Weights of a small GPT-style language model, trained from scratch on English Wikipedia.
Training: a variant of Muon for these matrices, 756M tokens.
MLP neurons of a small language model. Each row is named by its layer, matrix (down: output weights) and neuron, and shows model dimensions 202-265. Each number is 128 + 24 x the weight over its row's rms, rounded and kept within 0 to 255. A neuron's up and down rows have the sign that makes its largest values positive.
A block is one neuron, or neurons of one layer that tend to fire together. After each block is what it responds to, as a language model described it from the Wikipedia text at the highest values.

L5.down94 [ 89 146 155 150 128 157 109 113 170 106 169 140 116 181  81 138 138  86 119 149 158 111 105  89 115 119 118 156 144 115 100 103 146 115 111 118  79 101 154 148  87  99 172 122 117 153 115 116 132 130 131 145 142 117 141 108 120 160  98 168 135 151 145  77]
L5.down295 [153  40 162 155 125 132 147 114 110 181 118 173 135  92  86  68 110 125 150 110 115 117 154 125 126 168 130 145 164 123 147  93 154 121 150 158 140 117 119 131 147 164 156 110 111 118 130 127 204 149  83 151  95 179 111 150 147 135 172 152 112 139 114 147]
L5.down364 [ 96  89 133 141 123  96 145 157 141 144 115 155  98 142  49 150 125 124 135 148 129 110 157 145 154 128 143 157 149 139 108 135 107  89 101 107 123 109 120  90 118 131 109 113 173 144 149 169 101 100 116 101 116  86 121 109 140 143 100 137 148 133 119 121]
L5.down506 [122 126 194 158 116 133 103 128 154 143  79  77 115 103  71 113  99 115 151 125 166 114 118 123 130  72 153 172 117 162 140 139 118  61 127 141 102 142 125 123 117  77  96 105 118 117 119  99 145 155 148 122 115 129 168  71 111 190 109 158 119 134 126 112]
Description: Name/place separator punctuation

L5.down297 [ 83 157  86 103 119 132 124 128 107 108 124 116  96 164 107  91 131  99 130 152 155 126 112 143  79 125 176 160 102 113 135 109 138  96 153 117  75 116 142 121 107 131 120 126 162 150 130 172 107 116 149 137 134 147 120 132  94 135 147 115  96 122 184 113]
L5.down298 [117 124 105 114 137 118 165 141 141  99 130 127 126 148 167 127 108 110 159 131 106 125  85 135 122 117  87 148 154 139 155 135 167 101 125 135 143 155 111 129 121 135 109 159 116 141 152 119  98 101 119  77  95 120 138 190 113 140  98 121 110 123 121 161]
L5.down370 [132 130 134 124 172 145 107 157 150 152 107 163 153 138 129  91 121 111 147  78 127 120 109 152  98  85 141 116 122 154 109 114 133 148 119 121 134 154 143 119  70 151 121 129 129  85 159 151 133 134 107 136  89 128  98 126  98 137 115 115 103 124 133  88]
L5.down559 [137 122  98 109 141 107 124 113  78 180 114 145 103 144 139 111 134  68 152 155 165 110  94 157 116 148 119  85 121 105 115 114 140 139 118  81 164 116 100  92 119 159 143 116 124 151 153 117 149 114 106 109 137 111 100 149 131 128 136 110  96 166 148 136]
Description: Appositive-opening punctuation

L8.down63 [104  95  88 151 116  92  97 144 109 127 123 127 128 115 169 133 129 121  86 132  80 149 126 125 137 144  97 139 116 154 111 125 133  91 119 151 125 154 119 118 109 109 123 139 113 142  93 153 102 158 108 123 140 177  80 103 139 156 124 111 112 131 124  93]
Description: Before a country or state name

L6.down118 [134 129 122  91 103 131 106  94 191 133 110 128 166 143 130 119 186 155 132 117 117 155 131 157 112 133 141 130 133 155 127 126 111 102 143 127  95 148 142 112 146 115 120 120 149 136 104 105 115 141 157 202 114 111 110 157  87 101 173 164 143 130 130 132]
L6.down173 [139 103 109 104 150 143 107 111 133 162 126 118 135 127  69  97  94 120 153 163  98 124 146 143 169 105 128 122 117 155 151 126 132 166 131 128 133 157 129 120 157 119 121 110  99 133 140  86  81 115 142 174 145 102 169 157 136  84 137 117 111 115 154 100]
L6.down262 [128  89  86 123 149 166 111 112 125  93 129 128 107  89 117 171 138 134 121 113 115 127 159  85 155 164 133 195 120 115 138 138 121 121 131 132  97 134 111 150 149 195 159 143 112 145 108 115 140 141 160 141 140 131 105 165 101 143 167 120 116  95 106 115]
L6.down278 [121 136 132 107 121 150 152 137 161  86 116 118 134 158  98 151 137 105 149 110 134 149 118 119 140 112 164  92 144 139 137 181 114 129  83 137 112 120 173 157 104 136 115 178 106  83 108  84 146 139 143  98  95 130 105  86 137  86 163 156 107 123 135  98]
L6.down372 [156 101 130 154 144 119 117 150 137 143 120 114 132 111 126 135 150 133 150 142 112 142 142 164 120  89 122 121 140 149 135 102 156  77 144 140 107  79 138 116 154 126  91 113  90 112 128  79 151 142 116 118 132 123 170 168 105 134 144 137 106 106 123 119]
L6.down508 [157 154 122 117 128 125 175 150 109 170 117  93 105 106 127 173 120 119 112 141 171 153 110 126 139 117 120 165 101  93 152 121 105 138 124 115 125 115 147  99 133 137 103 125 104 153 141 134 132 139 135 134 136 141 146 134 127  80 116 172 142 146 122 115]
L6.down516 [156 118 107 121 141 112 149 110 169 115 153  84 149 130  98 124 125 110 132 120 142 131 115 132 133 167 139 123 145 121 131 158 156 102 114 124 121 177 172 114 108  96 135 140 123 117  98  80 106 109 132 126 114  90 160 109 140 147 150 144 156 147 135 116]
L6.down572 [101 118 114  98 129 122 124 135 168 157 125 144 116 116  90 151 133 110 117 125 180 186 145 131 159 122 153 138 143 131 156 133 136 156 117 100 104  61 148 142  99  67  98 157 112 175 126 130  97 120 154 175 132 140 119 144 111 151 166  92 126 130 161 134]
L6.down575 [121 130 135 113 111 136 144 159 188 116 111 132 125 124  53 178 105 113 112 103  99 174 123 172 109 113 115 145  91 153 139  80 178 145 120 142 123 139 158 119 111 119 112 173 153 130 105 140 122 112 123 164 166  94 135 123 139 121 129 117 118 171 120 113]
L6.down804 [104 138 116 106 157 126  91 175 159 160  98 141 120 128 157 138 162 181 151 146 141 156 108 159 171 143 105 186 118  78 131 134 117 104 147 136  97 124 139 118 123 149 127 130 108 131 107 137 129 155 133 106  99 130 100 117 139 116 129 126  80  95 153 129]
L6.down880 [ 84 117 100 130 150 186 145 141  97 130 149 128 117 138 116 123 111 114 153 132 125 164 108 125 125 100 114 114 134 112 127  90 158 104 144 128 115 105 123 133  96 134 159 122  98 171  98 166 158 120 131 162 110  97 121 124 162 107 162 146 144 117 101 107]
L6.down944 [139 100 125 146 147 119 139 152 122 106 118 102 143 119 112  80 102  93 110 151 148  84 130  98  94 103 125 134  73  93 150 117 111 132 134 124 108  95 133 145  98 158 123 146  87  91 136 128 128  99 112 164 109 147 117 119 113 122 142  94 174 119 162 128]
L6.down972 [124 134 137 101 108 133 148 157 135 117 152 134 118 126 100 152 139  86 151 140 111 111 113 144 108 119 140 113 175 105 151 134  85  95 138 122 122 122 125 116  93 145 143 137 161 124 111 153 104 113 123 104 114 137  96  90 134 152 139 118 120 119 141 134]
L6.down986 [173 115 117 129 134 153 101 119 107 123 144 124 103  99 112 127 143 170 141 142 166 131 101 115 100 160 152 110 120 177 113 159 125 152 118  97  84 104 176 106 101 123 122 109 143 129 116 106 145 191  96 121  99 150 152 127  86 139 166 140 113 158 140 133]
L6.down1286 [111 126 132  95  76  89 118 129 137 128 135 141 113 139 117  90 139 166 168  95 112  52 148 107 116 135 137 136 174 127 143 106 151 167 146 166 102 142 160 156 119 142  99 132 138 157 128 114  99 161 115 101 108 109 119 145 113 152 132  93  72  91  97 101]
L6.down1341 [125 118 153 115 123 108 129 119 111 138 150 121 154 109 105 133  87 132 126 142 128 164 140 155 156 147 125 100 149 141 138 157 129 116 112 133 109 130 119 182 100 123 109 103  99 181 159 102 147  96 147 173 102  86 147 127 145  97 137 114 108  96 150 130]
Description: Place-name endings in locations

L6.down110 [ 96 136 182 144 102 168 132 125 106 103  79 119 141 171 119 137  80 121 127 136 100 101 133 118 148 149 127 155 134 125 141 126 139 154 101  77 120 143 136 102 133 171 115 116 150 115 111  89 135 125 125  92 133 109 130 131 105 114 124 142 153 134 125 117]
L6.down117 [120 151 116 104 122  80  94  92 124 131 143 102 124 121 138 126 115 125  90  65 122 158 136 104  97 139 148 112  89 173 135 125  99 155  94 133  78 158 173 106 136  98 149 154  62 113 127 134  67 120 133 142 105 109 123 105 173 167  89 106 132 130 157 136]
L6.down140 [106 123 126 151 148 123 124  85 122 129 124 162 153 130 132  98 123 142 124  79 126 128 115 107 110 140  90 124 111 124 126 110 155 142  92 130 113 101 117 123 139 169 128 110 158 117 147 148 131 118 110 141 146 143 146 131 128 123 157 119 103 151 151 116]
L6.down253 [162 113 105 143 116 151 157 132 121 139 172 113 133 127 122 105 138 103 119 119 112 109 126 146  85 102 126  99 138 177 106 185 145 134 100  96 116 144 112 128 109 111 154  93 102 135 143 147  86  73 155 115 170 113 136 106  75 145 116 121 125  73 135 102]
L6.down277 [124 137  84 124 106 157 137 111 119 131  75 134 167 158  66 149 106 100 109 108 169 137 126 154 133 140 137 136 106 137 135 125 150 178 146 111 144 133  88 118 121 117 106 112 118 134 149 106 149 139 109 152 105 127 134 141  79 134 129 127 108 156 151 166]
L6.down369 [133 125 127 129 145 115 126 117 125 131 107 141 193 155 141  75 146 128 110 160 163  95  98 159 134 138 103 120 157 118 117 154 122 128 142  50 150 168 110 136 127 117 104 138 155 128 115  78 183 129 130 100 135 127 115 136  95 137 149 119 144 133 104 134]
L6.down391 [139 143 137 129 120 149 122  97  70 132 136  74 154 119 162 124 144 149 101 130 122 140 175 127  78 118 130 145 140 106 134 139 109  95  94 129 151  91 107 116 138 149 116 162 129 160 128 141 134 108 106 121 130 143 118 149  75 155  87 130 113 157  92 121]
L6.down483 [116 110 126 121 108 106 151 147  93 131 145 132 141 135 130 134 128  67 140 107 105 159  81 139 125 137  84 129 128 111 139 159 187  82  85  67 114 121 122 138 146 103 119 116 178 117 138 178 147 112 104 111 138 158 139 123  90 145 169 111  90 138  78 166]
L6.down520 [119 136 154 125 209 129 157 124 117 136  94 121 132  98 141 163 172 125 123 137 141 157 152 128 121 142  80 116  89 141 135 127  89 136 135 109 124 120 129 142 144 129 161 136 117 130 134 130 156 113 127 112 139 145 101 134 138 150 105  81 153 127  99 180]
L6.down525 [174 123 111  91 144 102 167 107 129 108 187 118 118 109 111 161 118 131 170 117 109 128 156 125 121 134 142  95 140 133 116 123  78 114 125 151 164 136 129  74 119 143 108  88  79 166 124 148  91 115 150 157 149 153 112  86 136 120 123 131 127 117 102  85]
L6.down728 [146  81 143 107 131  92 112 163  85 124 167 109 118 153 135 156 124  85 124  89 117 123 134 129 140 106  74 173 145 121 105 158 136 119 105 108 165 148 108 148 176 156 123 167  99 110 126 134 150  89 124  85 145 105 121 106  97 113 103 110 127 174  71 173]
L6.down850 [124 143 128 119 117 118 101 117 127  89 171 147 135 125 136 122 128 134 136 140 152 162 152 148 156 116 115  92 148 136 121 158 112 166  97 130 126 115 129 142 113 107 118 114  94 125 121 134 142 133 165 134 143 182 149 121 138 115 158 118 113  75 119 134]
L6.down856 [125 102 122 153 162 140 123 140 185 123 149 143 103 133 122 123  92 112 134 129 104 135 135  92 115 126 106 136 127 133 125 124 114 137 113 121 142 124 139  84 141 158 136  99 110 149 127 162 108 137 122  89 122 160 136 116 127 113 145 152 138 132 122 151]
L6.down1068 [173 105 174 113  85 178 160 174 154 110 149  91 136 149 150 141 125 107 149 137 147 129 126 133 115 147 115 144 146 108 143 112 103  97 151 140 160  96  93 188 122 126 120 138 125 126 154 100 142 109 175  99 155 184 165 121 107 118 149 153 177 169  94 117]
L6.down1237 [158 146 158 125 135 123 117 143 132 145 167 126 180 151 193 146 159 133 181 137 101 147 112 150  93 136 161 132  99 157 178 114 121  95 156 124  77 141 128 134  85 129 134 114 112 125  75 118  86 126 158 111  66 115 134 130 104 140 159 145  79 154 198 160]
L6.down1329 [ 98 143 139 119 100 149 115 138 119 157 140  93 140  88  99 133 154 141  95 141 128 141 126 146 111 144 156 139 154 131 121  90 115 114 123 134 107 172 145 125 150 166 123 122 121 103 119 131 141 121 108 105  99 135 114 116  90 153 112 130 133 100 118 123]
Description: Comma after sentence subject

L8.down1278 [106 117 147 118 169 149 184 122  97 130 160 153 163 142 127 157 155 112 144 110 143 119 142 129 109 124 130 157 144 113 125 157 134 106 144 135 113 162 149 107 113 147 129 152  99 156 117 130 134 137 141 107 127 156 137 105 180 124 111 144 152 126 114 123]
Description: Appositive after person names